config.yaml
n_layer: 13
d_model: 256
n_head: 4
n_kv_head: 4
head_dim: 64
d_mlp: 704
vocab_size: 1024
activation: "swiglu"
norm: "rmsnorm"
norm_place: "pre"
norm_eps: 1e-06
positions: "rope"
rope_base: 10000.0
rope_fraction: 1.0
qk_norm: false
attn_scale: 0.125
bias: "none"
tie_embeddings: false
parallel_block: false
init: "trunc"
init_std_qkv: 0.0262
init_std_o: 0.0
init_std_up: 0.0262
init_std_down: 0.0
optimizer: "adamw"
lr: 0.00117
lr_mult_o: 0.9
beta1: 0.9
beta2: 0.95
lr_head: 0.00731
grad_clip: 0.5
warmup_steps: 214
schedule: "wsd"
decay_fraction: 0.351
decay_shape: "sqrt"
final_lr_fraction: 0.1
batch_tokens: 32768
seq_len: 256
doc_mask: true
train_tokens: 288900000
steps: 8817
dataset: "wikipedia_en"
MLP neurons of a small language model. Each row is named by its layer, matrix (gate and up: input weights; down: output weights) and neuron, and shows model dimensions 48-239. Each number is 128 + 24 x the weight over its row's rms, rounded and kept within 0 to 255. Numbers have three digits each. A neuron's up and down rows have the sign that makes its largest values positive.
After each neuron's rows, "fires before" lists the tokens most often just after its 100 highest values on Wikipedia text that the model never trained on.

L3.gate243:133101139116119138118137119129141102128120145142115121140125111136127150104135132160135121140199121078102131126121147104100122166142115112170113104105133109132133087130132129110118119094121152124097099175128109136127114101135153098162127128207134141105120145104143138173193096150123108119125112093128110111121132119148146135127141104095104109104166138138152114123124101129177126132157131166093147135164118120144126129127119138145101166139138100160122143121115153140143113146164131140130138075159155156088128115152115093126132073162092124143149132118133148121089085070135091125
L3.up243:117072148098103153171086118106137124102152096138131154143159136103151086151185129112134065171121128128128165115165131129157160135137122111143137135115151114127123089117088126132140140137128150117148092100156152102117134157126094145149115147151113141108131123158118117127122115148139125090167167121133108171132158138108141128167063136165181129114138134113116100086142125119129159123125096148136157114138133144145122167118155136114149128157110190137101072106161145087093104078121159151144151083108122132068143115139115137151157123112116109119158104144102154122143158111119131177
L3.down243:143125163108116137117122113126092157149148134124103152140154109126113129114137110124135124102078122102133089148127084096132123119095151104098140140141087162156153131145127116152150108145108138119093176079159128122159119129093110114147157069116179084122121147107150121142099106079109151138108144127142130121191144105130108133106150147175109113094128128132148127129089147141096127114090120112109086151100150121135161109130108126130134105152136117124125147114118098150169125119099114141049099181085128103103137175141151109116171146092153124140084090093134118144145116167102143115
fires before: "1", "2", "w", "s"

L6.gate1:103103147128107116135112200128184159131159130126113079097127117079169137138106135113105127139145124129121178151134166127110128115135147128125136111131079159164112101118112149116146140084113150140082115100082144144083126092196140159095138135109130129145125105117119151132142160142063148136108157174106150136137145133104140065127135153121123091128118139110103110133115135138194107106158117093164178143097141139141143125129089079144104138106134111139107151144102121122125143139146139159146104176154139104130084110123143121138125093134088144105147099153122140131131162118144102104
L6.up1:137107132142102111122126145121149124152135133169088105125122131100140132120124094111102093143140127105111126135124172147152127103121173136128130115081089127135109101172141144091140131062111158126084128169109142102117130120190143144139152131132103144164119082119134132170131138086069132143127142127147186137143159166108147090130133142133125128138130126101128129107168173132180121095191126122170156146145156156105148126096117099152116136108155111123120146140107138053107162164141151160115088181093136129142101113107118133113137120167117137098120120107077147104132135112160155100
L6.down1:136134119156083126136150142124139133131132137154034119143109149115119150143130134118110139123137107102154137127128153132133133100145168137116125132112101132135122105132123131094141093123126138145108111117107151125132143124148123134149157128144117120153110094116127127120147126114111152133135124132120140131154132155100141079113143132130108110117128122112119139133108145144170102115123111104142142149112134129117122144118097106136128139108143144128129143153131149123114127152135160131255101140123134122158116097121131115134115111144134125110131101122098146140113129134123119133
fires before: "===", "==", "=", "O"

L6.gate129:098088112186128131125175126137129135159137158146135135117134152119126117084076148148148113092099108151159138105104123162099129120155135135131101114100100128102173134131119163118128102130128147140052105148129171108104098059102097136142103118110115118125115116148143184164129132088167112119120125147109166109125130113093137147148140151148166132092120115113142147145127165111138181085146134120129123084140120165139136137134100085148105177099155113104148179116146168125144145153138133159147112157123115113134098132144129130142170165103132141110109102174092164160132096130132129144
L6.up129:147114127133101118151133144141122121144116138157110127117149131124145122121124129130100117109074115116119122139110151110068132100120162144113136135106105128079136131155083071127125127146161119111109098159106094146124083105170127133113127148157113105100109156109135159128172135148140150109101128147146131153095152144112170141163110111143095052149129154147116125136116132158137103119097152120125134132169138122145099162119086111140096182110128147135120133154148166114107140179161124088118140138117127174166154122117120121141116166112112134108130184124081143159119092103135139119
L6.down129:145112138125099153138122121161104138121158097126019113149135139122148146105143154121132102148137115154154149105108123139101170111126147152132119133099112123123140121143123136132131122147119123123095120136121132105117143127097131151134119115132119104159159125141114146111180098119159170112170156159128159125118104138091138123119112106120132126097090130142143140149119182129121143117089132105114125116108125158142123149129136117138114136110168146120134162158121134142148121141124157117255117148102113155118092114127098113142172124102108140129106111145110116149127129188115152117
fires before: "|", "===", "-", " ", "==", "2"

L8.gate111:148109121112127130071115113129091099123132137124138142119172148102111094138111097112125100115164092135112154083117188168114133164125138138086164113120122100110155127121108114122132144114119170149114097145103154133175147145133154126152123160118108133077144157153158141109146125115120138179118150145122120113155141123140120057136138136193148140114056088124103088123117089129156117120126132096135172105123126141159126114129142129119108125086169116173114109146154161103140140109136072139136124125134080115138143081121082147109129116144091085136116115142131135160095157127132114167
L8.up111:152105134104135131075148142152151144094143131094109098140119127107165110114117072131122107180098117165113130128113111106096123121136151128097117067108080101133116145099074153103103166150072115131110111142149125141111135089115136128149096131109097129095163135179116157111127171078138100143135158184137111129156132164134116098109118128106121116153104119107118134128138102115154142147121156103140116089168142131082135145100118084166108111143126082142092107149083117107127161111119135107147119152158123134133112115145107169112110131162124081151104170123142133109090142128131111131
L8.down111:165088142121122150095126149097128124128131127106096117092139141094129094109078112161134143165146137105123155170141120143157141128135118126116132114140119114130155106105086159107155123117086145156119133145125127126132118114124120116117117129116141129149174129176123131129130130122069121201128172139171147114162140116104101135156102158136137145145135154084136083143125099086124095117115127149148112095109162126098206116100140112146123162089134115176111063148146165141133131105137157161170110137100155143138128111102118143071142140142115145133098123123174147117172157090136098124
fires before: "t", "st", "stit", "c", "fer", "v"

L4.gate173:139125130105130133119082117119163159103127124145094133153113138115122089166133102187107122102125147136106133111117098132146200087123130117106112095144127122180130092141126148130156152120066141162112121150131126146120136086134136069154115148144129140129154097150147138141116101080135123150144119163121132108127143121113160067113102130124111144123121154131093139132104084089155142144148127126080159121137140154118172092108127155158098156091126089111121079100127142094164164117074152168134112126148124117142128078141110136089113134156105110147089115135142126091120120124092105132
L4.up173:176088134133141172156137133160154088128142151156095115174146130154116167118150101167145102109137141146117167142118096155123156122126139134128109137105127101121163118143138124132139152116144136138111150147120181115130075116139140154126152130139122171093098119176152154152136131113141177182093180157188136141124117129128118141150120094127091121106154155067128149090077092098108098132138129130149155122143111143163148112101125099148118123114132103133096065107127118082144092114148095163125107156158115132163186111090129134114096132155109106153159143132148117133151113127119130126
L4.down173:162107112110149132082113113113148118137136082096165123127116146120138080146114113138138135117128116107127156123118078091155192129142127111103136134123128109127129064113112154101131159108100153153130152154154145104125137102096157131131097160181108154100147146157145150122106121067135107112134139160115151163132099137123127062139094109151136120170110091135100162133123094128124097132148130132118137115120124158069144111093144146137129190095104141150148054159141126145134148114112119098161129112081146112105131134135105148061111141124098099129078147134181097089136127152139130112
fires before: "v", "st", "fer", "stit", "c", "d"

L2.gate177:144135153141112088101062090118113163126085176165139140133094170108121115129104064090136078151136123126112181142118111112130108121192153105174107094143127107100142104116100181134072096085158087110097184130126107121135132155137137147108129146127141089127120122108119199131147112160132124117148092093109125129101110127128095123106134159123101114189100116151130143110124115154138135134105135142116136152135128149167101130157156125129142115154080182130101139131158148112132144151150125122120163143115132138132124137187134127136135108159117171141136175130121147141118125098159130124
L2.up177:128124063139142189133126138120129155104146129123117116146127120085113155141168183110124135115156122075115132097166136137091142188108078140101175079105142117175136131121154108129130073128171123144098126150142164148138159132127124117136114133175141144114110143133120132075131144112162130119173158141135113094136118137123143152153123078144122133129148138149124111103108152132114129164128110135110140139155117141139143135103161110136129121135139094118142064123171118158146131131097103135093125102100092106119170122164159132131173114109127133106117140076101095170139161099105121137
L2.down177:090121147152139116120117156153143134146117101104147136162108105138105130148116096161104126138143107140103173147139138115070116125100136135106158172078092121136130106161132100087116108084158130162152151108142143111098158122091099110101099154162126090078127173116135122154107158136120156111156125096134112103096139078148162112123144118115175127121129191137103099152151133091097103118160169113138138121127093132136154135139142111099128132176174133157132144099135112143115137131128117133072156114098146131112125128121113135149133108131115096075119114121139122164155164127130145120
fires before: "9", "6", " |", "8", "4", "7"

L6.gate466:159128085135124150124108157141163136132116077127117156146170120141123116132126142152145136123118156100130125115147174145084116141155157129111103091111100127122112127136138079127130096125119173133119147118101099127115127085129125143140139136126102130105102113107167124138188104101154168127072162163130109107116099101128148137152140139180146105109121136169150147109120130135133123094185145158117148135172165129172103160079117110156105150116146126134154167159138156075090105119135128106139099124157130091160154105139091173140144159115080125127147143189135146185112134137112146140
L6.up466:089092111123129162142129105158127147162120110119115173124115087098114134083129126140150095107113154155114127093148157137082120154146127152174107126122103192104142123179122146133136106137120155133079129143074139101102140093143105161136121105114108101128132096098065136125157135094137122145118141122131142125154158076117130143163129153135120158128083138146115153107146158105134107116123125150174137117152121134112083143129130092130107104108173082096147159116117163125117082148139150111145087168128119150158119118093138106131118170119097150134137134158118160127130112156100079089
L6.down466:128119125134070106139105106172120137138140138129019140159143166110125167120118109125153101156196116117133144120153150122127187106156148161144128128125081146114127157157146121142108137095111125146103138149140125139085115100119128151142135128137118125119130116135142123137171113118118136166126153156127181139147138127104119118143101139129107115134160121114095100124114145175131078129105115124121112133127106148124130131117107139154121143113148127120116141138127161152142129141137124126255116126121124134136083079104108149151110120119107147112150171157107156185139150133112124139
fires before: "|", "===", "-", "2", "D"

L4.gate344:114062154146176139124124132103150102123116155116141114128178150162158147104148141164165119173130124116142143129144148155104126096058125123130103105104117089134133156113142131093108159169111135097136146136129151141102082072116094138142098103129099170157128131169087158101135098102115120152149163111150131153139109145156129115155151107122162120174079135121103123129086126108141117137088112116107119126113133123138103130111107142135151109123117131137132141116140126152092129100167125133109146154081166138118170106122157121122134109148120165144085134163116111143074180101160127107
L4.up344:146071140147132102088141139126175116106098138093162111165169165147119127117108139127170123177163138107126157114161159112109114094097120139107095098114097119143111162099127121083112127148146178088132120125152149160131111046122083128132111138156115119161133112166117131126147106140112153132151146093165105118150102153147130090159171121133158110142078112139108152124129117127149103121108101102125120118128113100138145100101128151168133102108111100166172104097138138160106150100152114118124138159093170140125144124120157126139115108156079159147118147154105131143080164139156135100
L4.down344:134096145140129150109163126130148123126088135118083135177173161138131117145136138139155143139166105103147113136189140118064166107090116112106144125119115127134108139103129100074155117164149152126155128152158124133127118064121145115108107110142096096139130119131095121119154085126084102128163101127139090120145080137138131084156141122107144112151087087128125138097089115099154113151091069139126122108154119095144165124114128174149130137139097145116136108134153128178099146112140150149150122100142129139110169140160123153118136100122123186142089128138145150158083173138113106086
fires before: "N", "E", "2", "4", "3"

L2.gate26:183144131117135117137109094083128131093106100143132098090143127159134131113109119158158127127053117125110111120113111120101127153142106119150154094163113125057141116133113088134101112146090152090080105111072118092130082114099133098122132159123142152119116151135126176182099112124166104144132156107136121127145097115112121172144106136129120113120140120148108131096147103129087152098131084150130136138144154120105196093141117151072158144137150116152125163090126159131137092169177139122128124106107093140083161123162151119134101105135162144139120128151157113099131114130130155099
L2.up26:097127161103141108135101127079123124123112130123111151158116126092081128121151145144105137117106094176140135106128100093096116089081159163152148108140122149120117110108115128114152175160114110135134103121133119127149191133128131123118140118137099157128117134156188116119157128106115110112131153134170129112087106107120133116121162149100118121088144105137098137151121156116147137146154143133128165186154097080096111128108133084133126078141142101115121139107102097180148138141121102127105156130153120122098116117125103125095118174110177113120128165108103133150125146143102128153
L2.down26:136130146181153135185139132148123117126108103150105170102135133124121113125096136126121109102103127169174154157138110132126125183153136151180172111106144117131174106144126119104118139129108139163110131123120112129116153130107094171144100118109099153135085143133152166150110125147138087092140132104118152130142141105090125123161153137087130130082158112106113122157145112099091165106121153083119137136153118139138146126121127103171126127133156112124118184090114136110123145129146105114113081117114121145136112153157170087138113115156138103114126095103171117135180123173117147126
fires before: "iz", "9", "is", "7", "6"

L10.gate234:115091131184120093122140073113143117093146092180141095128132090095119139135147092157141106147171121112115114114115119122131123120129117126118177122155135090098131156120164127100103107128137138094150108127137113143117118115130130170115165125124129159131164109123118115146086113121125166154123230107110093135095108103121127106166096106099132129109076096083142124114124146172186120135110100147134125138111165125127138074104122150098112180144131137137170150123141125148114119114114112122120121119134147142082149123108149114105132117150136110118127140100078128122148172119091161169
L10.up234:129138146135133147176107135115149137129164133152150095170140172106111086135138123102113154121156122130170143127127110111160115108128181141162169168096133168131132124094147126083136095125127164138147131153090131103156128137129099114098164115107091128172097158167149129140117138160115088154107167137158122138151145132146142126116140123153127141096115142120138153133164126133118147104155153119103188129149073097088131076084151091118075134141162126120085127150133130099146123146115166114127170123153125139152111132149116111137127102115126115133166068081096138132111165113141126134
L10.down234:127092171148142131110153123107146110145123121145057130132112137101149127105146146129082156110137102098146083101128141150138142161118108081135125135105120155159085109095137179138121130117105125152119135131115101149133125149146122151128098143140092127136089038126137118119140118179142183167154129094128111136143109103094129098144144117137122176113097146138111131150114129123115116141062120113094108134130148153132170090132117154153129123160142110128119098117073138159085088112156144169165101136133098167133153134122148094129120139099088092120129168173134157139174115101108125119
fires before: "i", "um", "ia", "0", "c", ":"

L2.gate604:137126116093126146112114136124127132153121160127121142130111128121110130110165088123159107142116158131150115108123123170164168137102149094116135113104128112151106123120125146140123166131096122120137133146116135104116091091095109142101076116136185128132166109108121094120086121072170127135120162138156138147053127097149140118142149165099138095141122125123124102063077138138116089140149107114084155127095127138157080129129121100134162114114109147134153129145173097156114130105123116119112138122146113110104175107160060071087099111132144117151101130121124145130133160083105147174
L2.up604:124124123118149113123129116155171145122110140126121140110123120200119120145072138122112105114137139134142121108096115095092090095125139145102121165105079148170135167129140145149125142115154168160124069154164137135115090120138111143106129142145098113134107141172113143131108134149143118159127187111147133161094146121115112129147138143154142102185126118154156167109129146159092147155106177117123157136151119089095127104159093119107154143155122153123114103114113134091112126146097125109133140159102160133097103131068128153119142148173157136111126099117159180153075126118187091101
L2.down604:158114113109123113154151128117113115091157081129162133099118091144077155143109115119075124102128156166120123132141161098144173110137125118123132153101147119108147149126167160117138102096145088085156104118116135140153133200112142117131110155157121100175123140145127116107129128159107111141106160136135174140172101115122130141132120087122065117159111104090081104103141141115108136159158096157095100115108132126151123127117142139127106123152091121102102119111095114139092119119140091105015094111114127119101154124105146123114150119122167159130153139141095143116109097126160126135
fires before: "2", "1", "3", "6", "7", "0"

L6.gate658:126114130140097135169169104158178145142144138134116142100127123152115139120137108116149143102158109114088129166072188117098120082152170114119147146108061140111132141145104162141133127109081150146071149149118109112148094097151129156110135158131108108119091145136118142124141082158127162107111147149122136119096177153141150120126151110142123108120116116120122131123129189134142116101155111101135144168162119119124115131131072082140128150086127118129148168093139142134095108146099157146150073161123168147132145123098161118123111127148102127113090124147104196136108123136129119105
L6.up658:122100113164083144122156138090168143103137134150112107148144119158116089126096132155091168102124101100132153147117150153122125107139168106162095143083107125113114105158147099125119138106129155128047117143090122092109128114175124138157134133161133119119107122117143125117135152084151140147100124145142118138112134175106154103117168152138123144151131129154147144136113166142150155128143139176138151110147104114164126127142103122136125134141143135133154157105113161082168140169152143153123137174108097084197090083136119150146122121153110124144135124122136168149117141117121104095
L6.down658:150128113159078122146139115126137154143137134138010145129124128122121157145112122131111147127140117114135105120136164154127131115150149149127107130131088141113131102118146128123128105119125145151111137132104155105095118116120108123146107143124138133125107105122111125106152124104118134133116130133139145124141124170102104104142125109118121111129150104128114141137121150145150140117135136142130137135126146142136101115149100104140106124092144116127137177120109156111137129156116166133255119148142124118139108101129120142137125097124110139125114111126106149158121138142112125114
fires before: "===", "-", "|", "==", "In"

L4.gate368:145101155116122103128155148102153163128095125088133157108155117150090133127156116149158149087110121092150135147128149115123133073131178098096074152092113137152110154125117127102107139177120150126149156128154161132103161114114141101143139154131100113120109110116098139105080103133149156089121119142113162143153112135115071107139088122078145127142118144148091142184154091145120121136122128141089092093117136124131145104161133140123145113128142116157126160136098128151071103123067126128110139134133124084115148119129112123148145132107141144118132089107176125127107058132109160118
L4.up368:145102115067138140138143089134159147130135104112170151130169131148146128137142156157144131119090124135125106111091149104116132072172149100131100139150130130155137119095150068089136128127119138109149119115131172166126124112132151132125084128095128133063114117126097101103093067106147146081114159117126131123114114126124102153176119094096107161153098141124135110152108110165150110100112111151142098117148167147126175074161159152142110126127111133144081156123145162105107097122119143139104114099118097101117167103109171116141130149125122175093137163120133110160097091137158149121
L4.down368:146128119093144108128142130080132183135142150103117120129164128145146138089163139147134128108097115139157105128155145133113110086129111122133067133113157157138099148114110079141102142164130120096106149162124128153124180113100128124123116134117134133137113142108107165122091091165152143099132095105139111139116151111120094114150126119119166151143096129123093123147145112127087115123134177113107108113126122133117118114165119161107121111109124134134160138149116101144115113129090124156255139134149122074097140097139150143141147135103139184150114117140146106159127121161126136102
fires before: "oc", "ublic", "ubl", "et", "emb", "ist"

L4.gate510:120137077160070119118131135152140147113121125154123122176129125108122099110123133112106147107140119129121189159150114148101140089114179166149140116097106153156122139166122135066134110096129183150110089116132090107119118095103075154095145152157149159145103120106120139140189119149151169133084120152141090133128163149111134123160143160141132153163097144149155158156141138103156164145133118140144101138155113117143141145102117099120092143120127114109167140107098163093120144112126123118131142153107121139149138104142162134149136142104065143114113101114086142142094114126133148140
L4.up510:149115094170112078149143133125154142107130131170124158128110153133155103116178131107148144089132124103099150141125154156090141140131148138158134144096070125125160141131166146134136122128082160156110103106121128106163084110119115117124143145147125132122128131113156119139088096128152132106112168154171139121118120097135123152104137145109114152110120171119123141134109114088145104138169123153140127095172164126157102117108080092135109140081147119143112132131157152116171098118158090085137129158129117092145132110140195165097145109133152125138112131108085124153123115163144190146
L4.down510:117123139125059128151104147135125149106139121166000113097107086102119123131123133117116114132116120142156149159120139127140162121106144117128131126117105148126135103119134090086121129138122164156119135139126124088113106149125108128106113119133132125142123129116104097105108125100112113120102147125161170174131126174123135138141123100124120133129146109125143123138156157097120153132140153167133128144134111156199115135134117081109125141111145105163107146108144155114129127117130124117247136147126126106160106153109132125123164115137110117149116133108107150153132126134118133121
fires before: "-", " ", "|", " at"

L10.gate174:150126124091117161101142115128134138129129155115156110107153136168146157123171141172111156124093113129062125151123100118145149072112111123164124125102114171165116145121142108152163128168145099159145147127094135138084146122148143144097153164115170138110098136119125115134114128179106089135134132094169124144112124139082087113151113174126101096159161113148156131141099145110116139134143151142132125111104136101156123101164096122142136138166142122077166118118104176100133078121143149079113138148114122122137143186093114145143113135109135070122139140089136132082108084161104130142
L10.up174:106108141104158130122174105135157132134131117109151119125112136153137114139113135177092128118126128133106121137146142159101130101162148137147156093179117170156108150182147136110096110103117143146129127107177116119102148092121137183106136155128104094151144156138079131142144104116107154126090161147132105104096125109137123132151127108163150180171100147132129123107151115118150148084134120187118137127157150137146104092169104138125088150152130096101111144169126142163072120120086159134114103166145155124142164118138143133062085133142129111178136125134113106116111130132136148139
L10.down174:115079080082154116186114158163151170169120131096093138099146124108144137089163129157114182119143106097141125107141106154160141111148105105148135145111076134148139113082122115133133118171106127124116067176144137127136122114127122108125089105119136164126072127144128153121128153127155143126106140121140128150082134133150126120099116100101122111112130158134130186140136124120119104109101110149156091130142170083133153098138123161111126108125138099143122116110124126101167116083146134149137127124121133129136142094139137148143132124151129103144141112094125098068097093174145111091
fires before: "orn", "ist", "oc", "a", "and", "ass"

L4.gate699:111113079138136127136146154124117080118143137170161059151124135143159157143123092107145139130125124119100121149148182103082138115107143134155144148114102088163096157092120132143127135089125127088091131078161114146153166114123098129164152149121166151104142123159139128177095154144102152137157109123129143125168108151110145130184169099118115160070128158135131124142132120142165102148130119163110121104136122115144111098147117146101117147112094069143179154103098110132138100120147125112129172112104154160116152159125157135129175077131123157119141130108141124157135121109130087120
L4.up699:151136143140148071098116119108152141153124118134126158139136142132147134111103127102125112119186147104135145122114120154097097180136079100128124160121109121101104099127116127105092133146143159102160135130140164113085103110112120133137087141103110120132140099144184113119157172121145120158148123122143131149150082123045111115173136108122138098149124064121129113138109098103119154094128127157131123095167137114129157129142167136109090114170153086133101110144112142166141158138092092134127158120074105105090128120169150121129170129137121112082128159091114140146132136088115159112
L4.down699:174114139156147131082112139133170118088128126123128124187152135135105125132113123115115130112147170132167127113122126156104130122142120118117100116089113124100182102114163088133150109109132141147117162135135112128164129099130126094103142099122145141164106093114148080150072114113160145128142096118172148130115151115108108086091148139089149122119112081161170117165130109142108118093138095149119090116112120122163151090120137139117135126157143103142080114118172126157101169118099118106131133120139129112143125121162151112111086080159126170163109126116145091144098148138144147147
fires before: "2", "1", " \""

L3.gate387:114089135141137109171133189126129155147143128101126153162123175149143099151146185103085119154136144098168165120139178106135143097132161133096114130188141127128140171147102122164142146082112143087146137126098138115138113133163145098137142127111085101129161141187123198143138097110087128132119175160144165129136126157125113121151100118124168103106119146109185108109090125128123124114123131138165143149095078138120135125136168160148105096129169107116124100131143128080122126152137154169123117096144166140149129159118111107104119146130152173106133125112129107171144139128154168134
L3.up387:138150098148125124165106098138147146130150115148129130113122174134119127155162137144141118095093135136154100131139134129174150121109177115130124157134114143176190107119144103168122125138108105157166181092143140109134093125096128147141085140139115125104157181138133123161138147151138097113144127157131145157061157113093133126135081154111122152148111129128148110142113166105156131128173118144116105114136120141132158135155113078145089144105136168138139110094108094132119098111194113130125106132165120118060115144146134109161124125132134156127104101126089112125159189105164130122
L3.down387:121138105144116101160137141125122175151134154086171151156094188135141103158139146157087089150092143112127129145100166141119166111122145129119109153114169129151140101147088130162134117107123138144185164114148129137132090134137133113099126129099122105172181116175124139150117123128095189149117147118123149145122145118100098132159112125096166126154135118112145088159111135084119150096159125166123121140160128184112135129138118151159119129130140103140117102125097096147108131123150151206078085105111159157143137104137104110141125144100166142132111114095155103177182140117137115136
fires before: "l", "tern", "stit", "f", "s"

L2.gate331:119134126119126117142150123130104117145114099165103132145098130150120145102142126132143141138146115118144146125129111082088108082130114135125156122164108162138142183134119139168208121139117196124122094145150157167109134124101132148138107117098160135137132184157182130132139126124099137125136150132160120141109153140078115162142102092117082149139132176131107126136158113112117146150197165097142118107076128141107143151112065146120193100125147110164122148125131142166103119123153176157140121106117098138170168080134134127109115120102110111149128145139146125072119145144111137131
L2.up331:102114043079143143128131130117114139125107114129137116132121143092173100115132130154099111097120135102138153152100150096128105098153086144156097104130113140134153085137056137142166123136115106095053146099161119137105157127119118104122129145088113123141158100142110156152125079132105127143106110117132141151164138153120109140106101165110162138105127111174167114175173155118113100155154105102101109109134140118132103135112097112135127098153114105138118116122149159179109136110125139103108134112153111169093126120132117125148061139141114098146084143130091140107115109095146112124
L2.down331:143153151126133101132139173138122090117157088131139102122119159118087146129132146094143112082086134114139126104105110119086105159106168149164142126120149128158140083134160117117115151114103153167164123102138108142116121097119127124099110122150126132153181148138135141154176170084047106132169090130153132131136100132129115175109114095100128135128166121179135152104106129098118114120135095111160150124162117135095121124124102112170150136129142160129164150143160147100172108170125125085174131135119152174093106126111144116118119166136135189129098128109133091123140120120134110139
fires before: "k", "cess", "ation", "ific", "ce"

L3.gate178:126102155128172145134123068112149150106115157131146115122139159167120089145135120132110127140130127109124131156118138129118158145146099118133133144125131138157105174110154125135115125127119150124142165147104174129102123104128130108114133135147069133080144157102158128122082132109140137155122154141146146170119147147104140170142131129097162102143090132105155132169143111159110102080120117141156184114170103125119136144109172130094133132093123133115136133119149145111150103129059136153137137157185126093142150082148120181116116141136083090120152120120095129153102127129132135126
L3.up178:128121124105126162131140157097130135099129085093149147101155089138120136165155111119152106137123144083138109147134113123081113152158140141138136137106132182143092122143145120139090095105148131157098147108098136155096152098103136126131144150141087107144139118143132111130083113081148156104123160167107139144143158114106109136103109126126114085179085125113081149145100153115122117074131139125168094150136156149095142148070171155152115121106122128148156160092135133149138098105111134128110162120165134081100171092122134122133156113137110137069139098098124102115120139124094141141
L3.down178:153139135088126113106136134113116122111154133083186152127143075132167127101127147152144087157100158151151119129152162116103115112160130123130122111124127147139104140133110119097089184134091131136121102082108150127097126119141139097094155127136122106138139162148148130132071150149126163119119126138103183185120155129169122094077129127086159148093175097081102132147106120160120100085099144145161139097173128116108153120161133154098145158150144086112102121113122106117159128093099164117154144128101145104112127100153106127148158170129165111109138112129138132132111112134136137110
fires before: "ubl", "ublic", "ort", "ist"

L6.gate123:114107128114130121137122146087112111166140142086141113164146132114158138136147115154132116090113153070116164123108148128136146082157184115111092138173130112148135115130123162138185115120113156139112184128124159120138097126139117119090156154172107144129147142154119130138087152136131180179136139110119181145131129141163163088146091095142165174129135114095135110147150159142111109112133174143109146126155127131150115132104153152126130138107148117148123101144122142106144140167110121122128124160116164144160167103134134162102114160108130157127105113145138114132164115144129138136
L6.up123:143089139146115124120094147151129151110119076135149104148178134100111108135149141119097101102104156130151164111151160132104142097146161150105146121114122109148122166135112144132130102145103145167171136092138133144123145164142106197145154157150118109118134126174126106107106122101147125126104119164094094125154106115136127071134133105110135098077134175111137129094137116122153092102161119170149180121105158140181138125129142117186125162089146113173116115163093130128155121125180129125130105134142112126118105143141117190095113166108147119119108194118123117135144155114179115162
L6.down123:124096108122156142125122141131121120137171133102174132164160139140099093150120187157109107082118128108110121135116140132112143116114162099107086134176152092113123111134146143130133121099115116112116149124112144162149104149120135103076099108157149119149155111116137112153109134119103157148125175124106134152115099157148128100111114118149164154123128104157158137151104139102153100088152135158129120110156110168124158142089112117137130149163156088130138084128116119115119130112139141179185115123105119144148119163108142132090103158110112114127089115105178114161188126148109135117
fires before: " ", "tern", "c", " the", "stit"

L3.gate603:142090111140141132133093118125118133122107137139113102134105138106140099147080191134097132092158137165095167134151129144150137105123108178138100155125113122161164152160109141104173154148135083112096130071058097145117130137147132148110134120096124132115135108143140130118140159159113132133113135134105085124152147141133134122105129143142124110109122164121135091169135095141143126106125143119079104128150134135126112138180130109079121060111123139121094129098125132105119138141134152121121141150086087150154102150181132113123115151122116137086146121119129118093081125121083108129
L3.up603:111133080125138105147151135126137164118127125107120146140138097141153151080120137138151129131154121134119146122128175112135127106174098137149123163179124135137114100146065117168135148130161138114116142097085116142160095122145139109115132093137144131172142190137139106146087121117125163118112132143144149116159091146124170172149092138128178153128143168133091158158107131113146114133189134150101131127145104137182137144129135172121114114115150122108170133118114100140176112129147118157116097136141142142138126157131119153141167133150131115082110153156096138138173125129149174150
L3.down603:116139147166151130114148126115114127102107142130116176140099149166110141142137121170091146120119146121122122127155114138155110159157116129144131109116167135130089119112146099136114081188126142098124148096090092142162127097115168106093079152111119142184115178129135127116097118173110161138082097126112144154106095141148163152090124124115143094126113136112131138127120118138162097124108151155129162156160132169166122121102113157137104129117129142078119188145079183140105122140145085143068124170135149100136167139108133140147077117137113141139148109130135121117130135104109146135
fires before: "her", "er", " a", "ale", "ip", "at"

L3.gate532:111113092149134146117115131133132153173095102143131108106108120111103125127128111119144159115110107140092133131181128154140107119076137171085088145166113153158103171183070150153102145148139141131162171158109134177131158110117140107104150108114113101170145156142158131166143143087085122156101161173123104124125129126156128103135151130139135080092135133102155118104130124151136148104109117128173116164097125136134096086091148122136150133108114145143144140110137132115154149114149113124112103139111137123116114084173170098132113118092084126114088157103136112161124129141119134151
L3.up532:132132136135142140121089161142135135133135120144126141098105143122166150122130095143148136114121099138183037121125073113166130094130149135108057148153127119135116143136088121106116126138110140106126142139087140154093156145095157116136140152121129126156113132096122168135100132099152125184110132131145095144134142173133106065093163129109110143115127115148117103144149152135097148086120116143120112122086125125186137146152148119140104104113113135169097107117133137165126146137118070131117147137132167170114116157082141128096105103118124116127085137108152137126131143120110124089
L3.down532:132111092154143142151101126128145135133136114121120122101096128120141157094122081131184125102144135091146101138120042119158083104093123160084116153154117133136166150130115159135141128153134128149113163156084113210105113136095127118132140080129089107160153121112154144131134151075132156187095136135126109171157098124135111075130151106126129130148146100114126129151142135118125137079117110149111120130101121107155114073106155140112113110116115147152136147109129103141157136136114103166130135127101132157141102147104123121109089137065088105134120147103158120131154149132119121106
fires before: "ace", "at", "ac", "ay", "an"